Part of a small language model's weights: 16M parameters, untied embeddings.
MLP neurons of a small language model. Each row is named by its layer, matrix (gate and up: input weights; down: output weights) and neuron, and shows model dimensions 0-127. Each number is 500 + 25 x the weight over its row's rms, rounded and kept within 0 to 999. Numbers have three digits each. A neuron's up and down rows have the sign that makes its largest values positive.
After each neuron's rows, "fires after" lists the tokens most often just before its 100 highest values on Wikipedia text that the model never trained on. A number after a token or word is its count.

L7.gate248:577489487473493495487510507567487512500460439516469506574532481514470435492502557499475466520504503547475500524499544536504504449503522512514485505489501498531522488482544461474533517476492531500478497474516509458523527456523485476553514499505496496502502525540536489503465468497511514510499486496469507488501482498475494500505505436511474504512496499508497527513480479496452485513512
L7.up248:501547518450487519527518519501502469535473476537458510498473482513499483519484467515532497515476492535484510499491488532560479509529493495507482491494483492505471517496556487504492493500505530488513521516512527520502471507507502470542538513505539493499503447503552476540460535551473497481513483477490486498487440517541495493493502446519451474501481475464498500502484501503491505546481
L7.down248:539508489502555484505450545441491472488511499483513511538460507538477530547491506497494510500501544500518522506509474454443514502505487514540514509508534493517472515532502522500479485499513528465523507495478490539515510510482518539494498523486493512500528510527497467515530510493501472516472474482514506492504523467500494522512484537490481544519498493511490523455481466502490500461505
fires after: "\n" 29, "---|---|---|---|" 12, "|---|" 8, "|---|---|" 8, "|" 6, " Summer" 4

L9.gate172:507492499551531487459562506501517488525498487465493490513514495458437478542506479520481538539504495497501471488493505501524429504510493505501454476485504451467443473491490506458461484476484502501432550492487508493505502445526495537497515515463549489503511542476503514490501498486517544462502479493479496488494522518443531509513511499483496548489517552505477508499486452508536486503517
L9.up172:519471485482441537470553515480507502526492524533562461495481480536446512493512511530472502463507492495500504473478493490469510511501502520513528480513537447494536520504486487517433481477511580491471494516520476529516504491486445524482491528504493504533478488482488483503507459541530497531533484473469506483509510479547497501482507508502507457526504498503480464530491451477515486531529
L9.down172:514509522465533469471523481489478505521474480506534495490536497477478540481500542483517481543517483464530460484504482455484497509475476518505435516505507502523451518493517508521476519509538513509472562499483483433472507521516502499506490497485469479526542468529465508473496483481541511542502468554496458490511477516507494463488453499511500516524524478519495541518510534518494513483527
fires after: " " 65

L11.gate137:561511491457499498541486518511484489500513509489527489450467477492515493524490473500491519487528486499524493484507545471507541502521459493518494497494504534479479513531505488536468532520515526499499511511463475471522532437529534532481511543467566517515493508509473516508520534498494542511482497473556488512496507495453527487442515520499527504525492491458465503499455518493480502468521
L11.up137:427480476511471551509493518558459457486442534507543483465522499531547522531521499500502505512503476524514495478505497460559489431496514487480492505524483526492550508465494523517507498494500505519477521496509496499482500489550525519549469530473475530463519452513488477482475488465488499478516481487498487519488469487491469463492510501528503485497533501493481464455490502481440506470522
L11.down137:504437508422495498506497508484497504514489497517474486473476510551508503528503548476505505510510485511461519466535503533553512515538470469524510457527531499474476501510541531476491506507548497533532485455524496472511479476515510500494487528514487484478514525502509569504493497520524484522494483497486439499531476540457499534519538472484510502531525510502518497524472470490501514506515
fires after: "2" 21, "9" 11, "1" 11, "0" 10, " " 8, " |" 7

L10.gate608:509535530497505447495519491499507488504463504478490497526518489520471481450504480486545530517472527511524511533451532527509513530512520517494481465486463472493516503517481511457500509496474494519453482500508462510488512502560496509523516501485516494465495489509506535485546503496505485517432505488491463524505475565505518491479521447477490486497497520487510541496496435499502549496509
L10.up608:513486503474487516481503472481500508436480504516528493478460495510476526498478490461510498529479511483500500521458547516555512481493512551510506481487543456492473496534449509496513506514460535505505530510477502514537476503505464513502466496535494495548521482474481488465482490497418499491481453514518547472503487512488487536488472493530507500487494511493527474464502480461464530524493
L10.down608:533480463516531505525494560530545475494496475453547491506483488543459509550488545488534504487513527484514515476530484498429467507503469483510486538477515515497482535506477493493479482472460444494527493514535468510516490539501479502507519517479495494562504503504513495450497525502489476488499498497505538513526494494490511476548512550498494524475495497498489501495503548490468549481480
fires after: "\n" 29, "0" 14, "2" 12, " |" 12, " " 7, " Summer" 4

L10.gate175:486492507518514496504503482504453562504484494485550486514458516439529487524522531498484508483520496469470513477502558491483503513471509490506518517486515517495459514480440515509459491454507526508543491528508503506496493482513483510448506494538513541510524478485564492438520470476478463483502506525491487468497533519514503460489508462501519536502569491453493493522537471550459531492499
L10.up175:497482504509503485498505516456457473507477464506540470489480447492471518514508488485523487499566513492482520522499464491510466535505527479504498495504522449483511497541545458524501516558454484498486506514486493483484496460535525530511493567504519523499481462503520521528493494488563478501455488501511475535497431427523482489570481504552504496515513484480489513451495484501529485509466
L10.down175:538513500462482488509470504485508496454466505486423494487470534540545506466514462509485499492511487480495618538542525495505499496518466503521475488465522511517525508486516481514492475490518489480521537504536509490476489536505457522508483478510563511543521496499474478530528457499447528530540490498488483513481487514454518504493539473466484474491481479482495482500508468503485517508488
fires after: "0" 53, "9" 21, "8" 13, "1" 5

L7.gate138:520475473527479517448485485538531490517489540546533514515527517523497464529502501511470514488515487527538524487496507471454453489487538513484526537508524477478508462469506490522467536525502485497513499485506478535500471497546499526447532515517496525449550517477513490506534510495474478486468476524481495537512540478485502432500519485512502506511495497506482455479535485524489494502527
L7.up138:498530483487499503495516490488496534483502483484508528479487493536480533463514496535468506477516451521454493496526514485517529458485504461529488503525497504510524485470515500523483484498530486534515521500561500480511547524492553498534515467523503503496561499459541474544471514526483483497505476506538489455483529513479489463510526468500493498527531513462524492477471483442499496551490
L7.down138:438503499552514507520474538501512447478478487517495527519513527481494548489562525555503505467511504512476518533513509542494476528524480512526487484487488521502535494500523529461530535461447520538529527513474521514500492510485510492549495492502487494483495503486519536478494441493507500532498506525506463482487484540490482508486489482461487514485492510457525522499484474493477484528484
fires after: "1" 16, "6" 12, "3" 9, "4" 7, "5" 6

L2.gate534:505455495494500473504482499445521483482482509546496531478488519489492468513503459458501461479516505506525533503474537511565484501504497499467525551494502512505550476505477541509497523487514473512463457502455526498490469494559499498518505530494510523473508462524468523491455487500494532506482512474490499502510528482533501486488499560519507532488512477496526485498533489526469443520502
L2.up534:505459512486477513502487505474498486487492504477521521509441521503500502513498521493491492484512481497503521487487474493535504472491458500459458498551499464454551465544531488530510521495480509509523517491479506474506491475559503541489533483504483508518501510513520535490523467494498487508489496490533459527505538490503469493486508510501495510473488500472485440500561507486499495488493
L2.down534:522514475470505511544513525509519503484460494520487507469478504530518507519487469514488534490510459498443576481518494500517502496485495448520524511538498484513480551495552486479525521512467513444473498505492533545539503482555488530486462482518489526490501507514515508465511472548512487542478501445530516502479510512550486475551529482465453474495517494485497501489528496478496526500472
fires after: "\n" 65, " \"" 10, " (" 6

L11.gate605:508505491531495510466530509487534487540498476506537470516544514488519520495440481513487496530537534522492515542491535510467540504492483538486462501479504471528525493469509461483508494498499468515527492520506482507478553483524498522509512492484510485537512500524530498529529505470513498505522488469456494500469512524500489501512483538485486481521489502460536533498540551512542476523506
L11.up605:497508476499507529474533460480493504525507480537479492517463541519543516486466538535515484479440580504537522499477502504510480529508495497508488487489552522527493481490487444444521501503477505496488495480496499495473527538490514511529466517540519502513511523503527493501495502488513480482494489495511481513524538450516432467518504481527462460539486521529483538484497492479466502492498
L11.down605:485488516525507509486526582525494523474465499515523492490534484506500521525479532443500461494461510459494487437485517506478483519538451488499489492473519500464514501513489500506501500508522512529506509481491495486522496505501515532490507511492469539505521498525506518548484474484450515528473504472493489502502502447471490513508479483460544502527489505490514458510474542515508471525521
fires after: "0" 21, "9" 18, "–" 15, "1" 14, " " 12, "\n" 4

L9.gate653:530512517521515463503495490481466444494489516522549479501527471563485476492546526512499499483520473481455505500498538492506487530572522492504470529511503482487486496436485516460502490492464523493474465467491490511496467480482471485525481535492473495490494505479526517551496502502541544459475467501556473524513477486541487535494504503477537522475511523502536550509515461542514499485509
L9.up653:505542469497498447509485531489535508464491516494505552507491513554505505528519487513516513542510493543486510471461485531510510559555453501491494496521476477515523485512479498520492499539500547465483484530523508487529513479564473532521518519516497502507461480541519482489540520484485483506522502490508481517499463478571529466521482472484538502482508521496493486524533487472463517478529
L9.down653:527488496526505493508515486469506576499495528466531504493493545499497489538516492460531480488512492451518477487480560484526545518496555534528482520512491472501535483473484510484474513526498484523539534515493545446453467539483501451460499486503481538491509546445533515516510522518500518463458517522477483523502509512477570527469505493493522493527514484545502524511455497483515480477539
fires after: " " 47, " $" 9, " £" 5

L7.gate70:526542518480520520512505501522509542447516507516469511481491495491514484525534511513502458463481493509472555510485553497527534497488493499496486525464525536505523515497499520522493511488465482482516496489466490534511508488459466529492468476512564494485487486503551505466477508443521493526501503489507526496496508486520486467451464496449500516446467518536464487525499464494462465465522
L7.up70:448540524495495508529514502533530494521515503488491497531515515477509521492470516484503493549459536540499558487499526495524530489576553509507506442494523499500521521502501525507477496499520516509477468431499456488513480513507568467443514515503504510493480523526534525480461528476527486469492511472490506505494521529485470510503507504543533478468511497528514515499527521487460461441532
L7.down70:495472501461506476539512473492504488512517537476510504491501474496499451543539572508475491501516488480501536521453520510473516474496519497487506510484504470504518460464476515461501494476538474495449498529491491507498500512520468479510514480467509490515521517517493499493469477470513500503519513404453485471501532509490522503492482507475519495485502531507481476479479495491500512547508
fires after: "1" 36, " " 28, "9" 14, "0" 7

L8.gate635:496488498477516537461503489516532513515528496511542529511521505569521499522486540555526514466508492483525492513508536473483481490500489503459478458516490478528471512544482461486466501508515496476492528456524517526517466480527469488506517547534512483501544542515495494501524510473530529544496501488510466520476494529491505487515525481497553490511479528464522458497514490500534498496533
L8.up635:477478511472542515518504550495540489475550522493531449505514508512524519516468474543494502456491525502504495500451507520504467457536456496510476511509504460524548514498527485517507469490509500552500449442507488494487496452478513502529481550499525488496498474500472477545495456476516543481536497516527505534478482495549476522525486495497520529541455512528517493496555518483528529499425
L8.down635:516497502512491521474504475477523484476544506475491479432496469514502465513524522510472527486481485451529497509502531500520499512531477483480469473537524501483482521477511478531483499501548523470462495437503499491506496493543482541461524507527518550544504517499520515502529517532525502546462518477460497510497474504463506472521488519510491487523452486491522459540510544513589523498518
fires after: " " 96, "–" 4

L9.gate352:535478479539516495498487504527508490488475497519511501486493548510528507501483524423541495509473485505492495529447511543521482496499484503512497497477523528451507508510484471538520469468506511498499518510491478522528497480516533503541483538510496507475492504483499518526527479462472546499521468497479494543489517508483510550496463485474525530508488476487526481523480480485472483490507
L9.up352:490531487476520533502441485518496446516477561489512508535489547525563494536498472493528484515503506479497493515529458475514498503527497490491566508503516527476528524520483493512475487500489532463482498535524517503524489488507463525547489529469523528476503502486521496547480485476511505521527490437511515566494505493496493528517486478528544533491486514487521478518517521493467538475525
L9.down352:508499482539522461525493490435547472508532509499500506488513504525516505514516524464534529527476448509474512512512547516532519481493475516479492510486500462507525466448472487561488489523476529463529504483496480520501500473497522502476504511505484503508467487494519452526479508513526530485530501472469478526447465507482502455499506488467514525517512487472507470527526460456514509501497
fires after: "1" 61, " " 27, "9" 5

L10.gate443:549524509511508446553502524487518516468495509497536525521541525497527509497506484548453495440498527505476469505469513542542477524505505527478415499515495480464490483470519498469507513525498502471504500488492468501520512477484487537504531502466500531456459526528469502530498507449511527500495524506476498505483465508489490549532463482501538492503504504467482527497538510541526474519516
L10.up443:519506485532466492506535501463492522464558486501543506546449489487470531511507499500446508522486496555500512544465478476534493507488479541512479518476527513506465503455456496467520494536468494505500524467550507522482489509527548481494508466500469467507507542519490508500481459449463498471474557480489477559537506548521483477491477473516497493461486491460561493486524477509491560496462
L10.down443:482476485523514505471518480486476514456540499494517553482522484490522486499512464504510474461495487530529539463477465501489520514487455479476495510492475512483437546487490502507488490451486493512482533513480546540469531498511474496455524471516471458538492468539503477509498511555511507519503547503476510522481490486442513506501525504554509483516513483508480517494531538503509494494492
fires after: " " 71, "1" 14, "2" 11

L11.gate85:512508428551560500444462475483511478479495535510485515521541520507512493539533545506521506485494498469507495486486509464545510501514513526505519485547532514488468568521510502490487478513482560510489512483526508472481513464458511503495552508536549524489494495499493502539507476473492535493511540514516442497480531493492512542489508476477516529495522486484523493479537483502501494505536
L11.up85:564494504480511465502484556518489503489504490513489492510484465502471531530497535547489500455535516519470532450501507476436506500479518481484505451551486520451493495509495515510499456526504522529539480502430470504493549509469532521466534523431512514508498495509531527477501506485541504500498503477495516525499469479507520477474477525520493480547407519537469520555529486496496485507523
L11.down85:502547559480542513492519493500451512545479499493496510480529518510490466511527459473475512533509490499522511530498472450513549474541527509504507496548525490490467488505486523545510456477508486513514485528543474492516488467502501493493496496460508541504488463512519470465501516498487531524541493527506453458493474516531499501517482494478482512535468498541514475487463500522506516486494
fires after: " " 58

L6.gate376:542503519530510484491498558487525510505500502497505518555541511496504489500467482481486530450496508528517468439479523544498468484492525524494518539458514508455515522469508489483462498526494479509452549508495544492461504511494486513516523540510550481522498495535512471523478460524456482538471531543490508477540556470486479513524486534494498454521466494462469499507476512527508501456505
L6.up376:517498544509487484510516552458495530457519455511459482518491555514484482527464474480486555534497521567465513502497462499519510534516501482530486515506552530470524523490501462494486500488564523507477513472519521468491489536513501509494484545529474534532449499524495541521508444511485484497480539530488521501505526523467481495549507474511528457509457515542460496484495514473524450479503
L6.down376:532478529497490520485539536472541454486480486520469514466486507470511550494493475489502520529485481544482473556518472500506485494492484445471483518498482550496555519523499484469528497474488497492521478529455516473472455505520520498487542514493491516479481464544457461508519463518519491452515517471490496482495486543512508553458460490503467498505492557506531541493447464496519523479519
fires after: " " 39, "1" 13, "2" 9, "4" 8

L12.gate162:487502464558487493498518518534478533520542467541515506509518513481464517482498536473489503469481544497492519472489471509468493496436471548512460492497506510478506497474549428509492454471529528546494503511454482526515525479538466475483516516496485517489471548515494505536509551470529523447528500543469484482506460478481488496517510512531486506456521513477481486511521494511491452517492
L12.up162:487480491538466491508471524490497486483512502495467505546512495505497501509535549543450516498514491497508538487507491504529548500533507516470493470481508506526540467465484512497504511502509518460523482479452490532504516456477499509549490491510467534478483483522462489484519531488509457528480508453558488466512536531533477501495486513476460470468465524472544469528477532493472493456501
L12.down162:465491496481510489499545491513491499494523498478504475459495499552434484491509468508496544529527501543479477520458578480494545502483518494484495472482504463516512444506519479478506503459514523501463515552522495526472477509507490499521486512502506501525474522525460510468510485493475488522478539479476495456539486481467526475467508490505463493526499472479448519497490508504499512554521
fires after: " " 39, "2" 21, "\n" 4, " the" 4, "1" 4

L2.gate647:495468496508476500488522477506516496466524509491476523483519493568549495478483504502541553528489514521489465481493503514543501496520492440512491518494498485495503505520515513475481504516494493481478551470575514499498492492472523487511548506560550489481506533484502537494540480514527523473501556537508488483518494521483525503530515563496476513516548464478525522504484518532451489510513
L2.up647:500484484471454508508516507491506516500498502522473510508498481573537483478497464537513525512503511499485470496532515507518523485494478481518520505504501492504474494515477519499490553500520524461489505475580478512504476474448511482494485469522557475513476492490479535534518512491497520543483530529503520486541514487455495466478518540502508488513541484462533525508491536535461491474491
L2.down647:500516505520499485471468500493510512530485466493493477540484498447461511521515500513437417487503499487470587506522493518474479516489534524494524511481500483514477465497459505515473479528512538510493490507476504503502516479496502496482455485466460495517497526474500480481474498486500480504551456477490503507515473459552486496470470462502510507518475544508435466477485459499545502501534
fires after: "." 33, "-" 12, "==" 8, " " 7, "\n" 6, " |" 6

L7.gate537:539481542496524497513501496488507460520448508547523464526498522501487526466485506524524513510495500457498505490542524466504470545503458497513469532511510477542488514490478570498461520521491505518522535474480480512481469506458471508466526485478526541543496554517555489515470554514526528502520495472480490507495492508480469477480488484469482482455497489492460547488484536495512498471477
L7.up537:521515466489518498478512470487517446496513556472480487518459566513465458488472516507520458515479528504532538518476487504523477493453498513474481521475490533483460499489494504468507506488460519497527507513516488514508512520466501465487488518470503517521533490512501499537488485480527437519552489471508496504549484505489466492527540473456515509527475503521467509496509528490529481439489
L7.down537:510495508496469522453470512474511497495549495501502507499486543495482532487487509518486486444516517501539551484538511462514466509488483489490476493481502486499472505497499541494465479478471503521502482498505511538541508529523505536482508488542484519496486504472530476516472472517539481506501507472511489503470475495510487462469501529544461503512494520536493504514489540525543482489511
fires after: "–" 34, "0" 15, "1" 13, "9" 9, " " 7

L8.gate20:481462504511553500481480543493511496456506442504469504538498512502503511492501521516512508473474519453493504459496516538513483516484504508530467525478466512497490478497491433485494546525467521444532532527550509548509485543466496485498529523493462487555518530508523499502483511533477490490492503503487419491488478528471514447516480496465483522511523486491520486483498537500525509499474
L8.up20:486528499494517485541480559467511511476535531546486491479502453481463453494504524489506481470542520492485472515453464518482484463507483437509474532471501481477500477527488515487471507518546531491582509502492504532520505516472491450487484514513467480498484475542528523480482516478494459481497485462453482543500463536503476496473505517479510514499501471478476507543463476508496507506445
L8.down20:506456483493508508461486548494500517530497493499493471489504523501516486527462492496505469509446491533491508475530479543465485524477492504493489517552506508528470499518529504492512518521461488479495513508577488507508477503535511481512501507469499516519527519471529519452484499481503523552491520546508507519485506492523525442566480518481484462497508513483517514506510506511467540447490
fires after: "2" 21, "–" 17, "1" 17, "0" 7, "9" 6, " " 4

L12.gate606:470472506459501504496516481528453514449505521505456489537491534463518514478465484501555518506486478517496527543500509465492488528507518529475513468496485528494466515505493517515509500521487516496506545512492497538516530529493492505502511515500490483553537486494519505528511473499494482523507526490517466465531508465495491485485542519475518477458485494543502519485506485542484491467522
L12.up606:480454522468487457496497553522469480502511476562475495507536490482501530461516557513492476517469530450486537466529499503481497541527450489503504534495489507518480481540590501482526506475462483538504492537516506518529511536500494518523499496523510533473531492533515482508474531511518502520506518488470542500474488515497461477515453530517498473514481550480481510501436549486463486496503
L12.down606:517482503505511502511495508491520540509563485509490493524486505483516500517460483527484524481499518501491525470522507507511480524519520513493521507495514483522488459540481486522514490477525494461491467481499491551518510505511528512487543471518456465489518466491538509526534476472518462533492496492479510499511515489486477539489482481496562523491479506489466452520516482538480508513502
fires after: "1" 20, "–" 17, "0" 17, "9" 17

L9.gate102:470506477524485460551494522478531508447528509522422519492482547510501492432481443528509477430493535534493522534521489512531519512533490481481491517495491559539504497497484533534517537468463490517487517517508480504480461499469472503510513466510514527483493522516528520507525503507531513512511511477498504508510553525476474508482488491502464462511504534557531504521464497495492500500533
L9.up102:510506518487490511511517475445513479521488499514530533492472507539473500524534482521558489502450534488498506530528486538506503554504493531524486523516522520457560457536541507543540515486489508504496540467512491536489548513478520512465528505534408497520522475516515505512477499523455487514498494527544479515504529500507480548503501509496496514487465529501501504512488521476457446529494
L9.down102:501518463524530451491486498518518536473514500462520537487468503472473474507489552494476512490524527541475539529509517441517486509498503481461471503501538503529458482507530523469545509498481482543551477472478499448536561468515482533474502500473517510480499496522509525450479532533521516487511490479515517506470481481517475514470482471496533495531476537507520499522517519476531523479516
fires after: "\n" 30, " \"" 15, " (" 9, "-" 4

L11.gate546:556484510486476525507517527457543492463491478503464488491504493529500514504471495493508545460482503507491491530515485510451515531489446518488470472510507485480508468516504506538509496516474507495530492518478439540491442510501491501521524501493512467501532498500485501505484497484515525523466511505509460526461534487555493538489489475481517500518494521502534491445498489501498520465470
L11.up546:510526475512508480523523545502501512519513524449496508486480501478505500532518446451536516463505506460508483501463463502529499437461502546460523503496543546509517506471484505475523555477509507521538463531455507504519504563475516570511490484499523538475533528465486485495493540460494502494471523535527483500480471543463501516500506487500522499467501510513486521482503487454514496490502
L11.down546:533475513540549470479523470517466505470465473498532511484476499489539499496504496508505526462548510452492462488470512496483505503491500500527517536492509469485470478457501493500499509439466489507542473507464526502453539535481503507508486481472509497511489548538484491492453488536509516486546477504529489480464500454468477512493478485532508489486453504496519484532516533503498525500465
fires after: "\n" 26, "-" 22, " (" 13, " of" 5, " " 4

L10.gate418:508543505444479494496497447509496458516555483529479451527529490492444548495472488504521515497496536482490531481529474504528470495522504483502500492514535552531459496448477513501484516471481490489490496519488517533503531506492483505530468591471496465564519508536519493491517517453506487485457508494520504503498528508505502509503476513461498484478487538523474497485480494544468484506499
L10.up418:488524514474467511530489499500494511528493545510448491536434541473517546525504463527487477496517543466547562499497435493491519450471466519471477512469516520530517491500509508485554437496514519522503497504507522500499550534505491477472523516524538517506554512446499498518500503479466482479510475492493490524552505483485494516503468514514530494535485539510517530485515520506477473483472
L10.down418:478496507479520535444528496474458491503522486512515497526514534518499494506503486509545520504494497509539515513483540497532477512495517468505509449486517428519503520481456458487533507513494478498471543506450488484502488506490477517515532466465500515499493501506559502494533472499502500516535534499534532514532531527489519482500486537492515553480468503497474501443514537517514506497485
fires after: "1" 28, "9" 23, "0" 23, " " 14, "–" 4

L9.gate56:485429526491514482527500499501501487487463514495467465512528550545419520506473523501489491464503452502514511509523533478528494512494515565494449531478536499466511488492478481484522490505494512528509517503510503480487457460491533554448513523501486531499473457493505487504496500481553489523530487490490498502529525482504486534471471454439495483500480503486525493475470465528512494527514
L9.up56:463485517490489525540505524531472498489464494462493461493496471491528521493493513530482531533435533508504538484516525506458505490486537484477498515476510520518487528525486520478507528515501522482481490473490484547517458483501471479532509478485537498495485517490467545527505492456534502516537483501472479526473481495485485536532495491435524477490495485540461513536561485508470511505489
L9.down56:463488479508447488520458491487516516517530503517514515507496554504501481519523531516493559477498519557510480536470551486522505528481482511505520506483500481533512448529509527512477534527509490464469572486472474486483505528544533489520495526463519509499481505494489468523481527518499497543482495495517508498506498505448510505497484483463497471534511483507549482457496488522491469498505
fires after: " " 54, "0" 7, " in" 4

L2.gate436:473505553495524527527520493479520569457485513513464479484485527488532483483466487490492482501506471471449507545500488527508489491496509498491534517529517497510464528464493513484523487453524504542511467503467484496476519446503465485496502495458539532472499496514500507520526483484533470534514508506464496464490541522487468506502473529527531544530473523522505449539509504500478467475522
L2.up436:461463547487506477517504484526504548484484528483493458457478520485472460505524486509489505469506495433481510487508458514521475491509495486477481480477507469453523509459483526492524535436513483524486461498465534471444511450480505482509503497492528566499486528471520485494478481528510473535474511538466506483476512493528476489493466556529556511492493513503518481524487519509488468496546
L2.down436:485470545437508468517506502507497526491501501530499482442459499497509473512472492502500510476490482451504528512475473500555465455510512468488498489490492478493528512482503494484520500488509523519530450494478535471470545470519474496474520504482533538450529498494522511539492510498495478505475510518499549492496468523549472508491477503522542511506486481488511495534487490494472457508534
fires after: "2" 53, "1" 27, "\n" 8, "-" 6

L11.gate421:522507528480481496511501520498521508494482533544480494546527482484475451472475443492514535478498501474491546525512478487532480497482486514506490472477513510524517503446454491474516535546437543508533535511510490476482493541536528518497478511495472512511518513499500531546494480481511490554498448464483500480480528514504513495528526536494473499477513540523500509498478532540496473489536
L11.up421:502494508522510553510515490515490516505499528521464470463481489504482473506490532434523471503477536499491493473540478463496477473511469510525448517521535518546518467522483518500511527533510513504485488461513466452472427502503536510468486501540477503521513506509495535474510495476518481505476509499506502506502521522545524530472501503481521474519478475470513572466537524467472456498498
L11.down421:513491494552501490494493480481477479505460508530480519510522467486493525520468508501539525466484467511505553512471531504563476488528460490526539466451469505452488510501533493485473466473494456475491510525467523475512497502496481488457524492504521504521514541487552495456493475521458519511495480492475557492494505477511522501505517496525530464494487489519484487491511469501481487478528
fires after: "1" 44, "0" 15, " " 13, "9" 7

L10.gate25:530504465478500492470486541494530516494509511478504513467501501483518524510502522483451496523476515483507559450510513501450496485466506508564459501503463491481470495504525514516483494536457498461513482472497487479526441494489495509450488500489517479494524482472472473451438459480499488517489446510475495484463469534470509469532520510521529475512497515437485532485486457510487487488536
L10.up25:529482499547495496470517499502512504542477518517488514484508496463469485527528533525462484471504488518522554501494536537498488487501517483525483469548508478445523511520498548440528498520507495517532510502537458463493514476475501484520489478492494483479492489533498534491474478479461508514483497481515466485464517529509513452533498520519559471497515514503557509456453483494500465513489
L10.down25:485515491548511534481477471505486499461511499538510524493461521514492519524515517478508486513529509489464504497499519462486485509454512517540534476505463509486518500464497552508504518528512464510512508514496491541446495502493510495420532490458490520502504520497517515517502513476544491495524486532492523517490487512516499468505526514501531479477518478482514493504442455465511501528478
fires after: "0" 75, "1" 11, "3" 5, "4" 4

L7.gate394:527512547468526473529458528513481503524488507492510524504479474515473539497483496491464447502471487483524542523468522511486485517478509517497467503504513503495530525514497513524485503452501516471513551546473525520461551487490466467508543525500516532516525523549497507538550529502492496475500486540499485476463495513443513494524508470504508495519503505513519546523541501505470491534524
L7.up394:510473493520490501513517475483440502472494517511476492509516507505456515492498509492495482491444461487512493501505428515465476498499503525484466517512491522504500538473537494488508467520523506523500493506495445484468476501443515496555501467479525491515492498506478451495471451543511539503519514512496495447522471596461475515457484457506518477506523498512453509502539426524515470486468
L7.down394:495489483524490533484462537520513493488487532529455485482505494514493553486490482451523480529483457505473446518510508470467457516466515518491498494491498524563518484543493454485472463516495565492481530545457507467524453514519493497510462491544470589526517488501479526478488539493497480514469482477499482519506471542447503501522524450516521513543574472497532509546521543476480482467513
fires after: " |" 57, " con" 5, " " 5, " spec" 4, "|" 4

L10.gate53:550490509477492562468536523473554512464478507513514492537493510524478460509523534494504510521508516480473509517545528469503509511512466560481478468471526496486509521445494518531494467496503484495510492494519515498483455476514523480532456450558501510442497515521492508481484542558532478565495510521472505557479492522471555461523520480479520499487536487483522525501496500529535547487537
L10.up53:484512499533516519480485484485530517512493492505513458527447503471533463525521542481541468544502442515508552456472468568460470496465464446489531472522464526510484522508510479514513488500497502479466489497536472512511491499474555520516496516461491515471497481502519489519568495536531462469535535464461524539504495484461490481495520499466460554479502521511552472523511487443509472510502
L10.down53:479489528420511492480523514521512491464469544517522502507475480503520518446475506458493506486537498516521617504544512468499465503482506512525548493471536487475508465470479503485455485445502496482486509519494478502511496515493510538474504517502501484505514502466521474505498497505470514500479480509468482502472476525438559527474500510510507451520473459504460502498464484484489523481490
fires after: "0" 68, "9" 12

L8.gate250:503508527529468520513512499491500506520502500514502523540530509468501480529492490505523492501440523516471564515518509479499490509503526506458521489453470500470513517517537457483493491495460482514480510478503469522473490496505471538464468460542474575491496467529518548488494503465548487513482529481506523524516514527482524479478494486477462516507473540529486480503487493527509531486504
L8.up250:450483525499494508498485514488541468498526482487532509507539476509463475503518480484519540504493538501464535490502517553514476496501481484515551492490476485471512460524450498508507504479508508545477488487460455542541477544511520514432504476468502506484536525467483502508518506525448511507474511504514507490551501487474535513479538499472471491538512469485525486508482483521546511509510
L8.down250:529488485432479516508484444477478496551524494533498502517552485499574505494516560486531485503540522503504568475535502482471458489548506519524466477506486467478537485505459515516483464506519508517499528511472500508498505493504495472471475503516495512449506518504492506503497501483492510484481474481522499479467450495405471507503472544479502505519524461524544479520549472495499466504506
fires after: "\n" 33, "5" 11, "2" 9, "3" 8, "4" 8, "0" 6

L11.gate382:519503499468505508499480500487480501487446518550495514513505533506507522531458505440505515506477493500510528509481463557506530475512463517517481494489490488494500493488522458551492515491476509492537517505569483515535515483485516529517488499497476544446495521509493482494492457504481552485510512487520477488535511555497465502516475466513477470493536463523494513500516509426493501524523
L11.up382:484540534506518509515452474483494462513531491490524431518499492505474500487464523478461489527489524484473522481466500476483472517533510531489488534521525480462500453476500495465490484495499471498539483520482507552495491489509473539492497479541522510487479523529498526464473495492465460510537496472527479495534497499519504518515488503479538557475503474510470501495483543504523540511539
L11.down382:507495480514491507498516490504482486474481530505478530537468536475517507504541511496523526511467484444478502519475516502520515507509483467506516450549501538518503510474524491487487497525497491512495489502503497480503495460507554529482467452481464507510475467524534522473489513511502533489534512489493493490515531482503476522452485475491517463476507501490491482476506465498526468453472
fires after: "\n" 20, "-" 9, " in" 8, "==" 7, "===" 7, " " 7

L11.gate252:536500562447506478496535496486486515469496506497553511493456515513487462489491522503501494492446468497472503479464512455502486482482447516511421493532511467528526456494499466514489513511514532510462519497515531485524484457493472530501535524542481465481519516491501487500519501454538505527489482501466517509495526508491496475502463493479481482506490516523526500483509509527448499511465
L11.up252:508492508495514434506491526492499477518499478492500484488458480442496496482472444528546506471502536474531525486499474486468494527520528518490489500521476493525494533483496454461508504486511499516470480457511497445492506463524480468507485507523553485449520468508501505531466520514554489513546497493502496534499491509478462499501492528495541499511487467529480486500514485476494510521507
L11.down252:545494472571481513532479561516524500498503477486502522447540492535502492508449546466475508519482504500485508478486533487514474521458444544481471503534525499480513475544472523500496530490473511504518499520510515536471513508546523491483472466493446526539471502508509536505490513468495467497512480497488517496490509525447508479482501485451470512497502489444496498482515534512513493490495
fires after: " " 71, " (" 10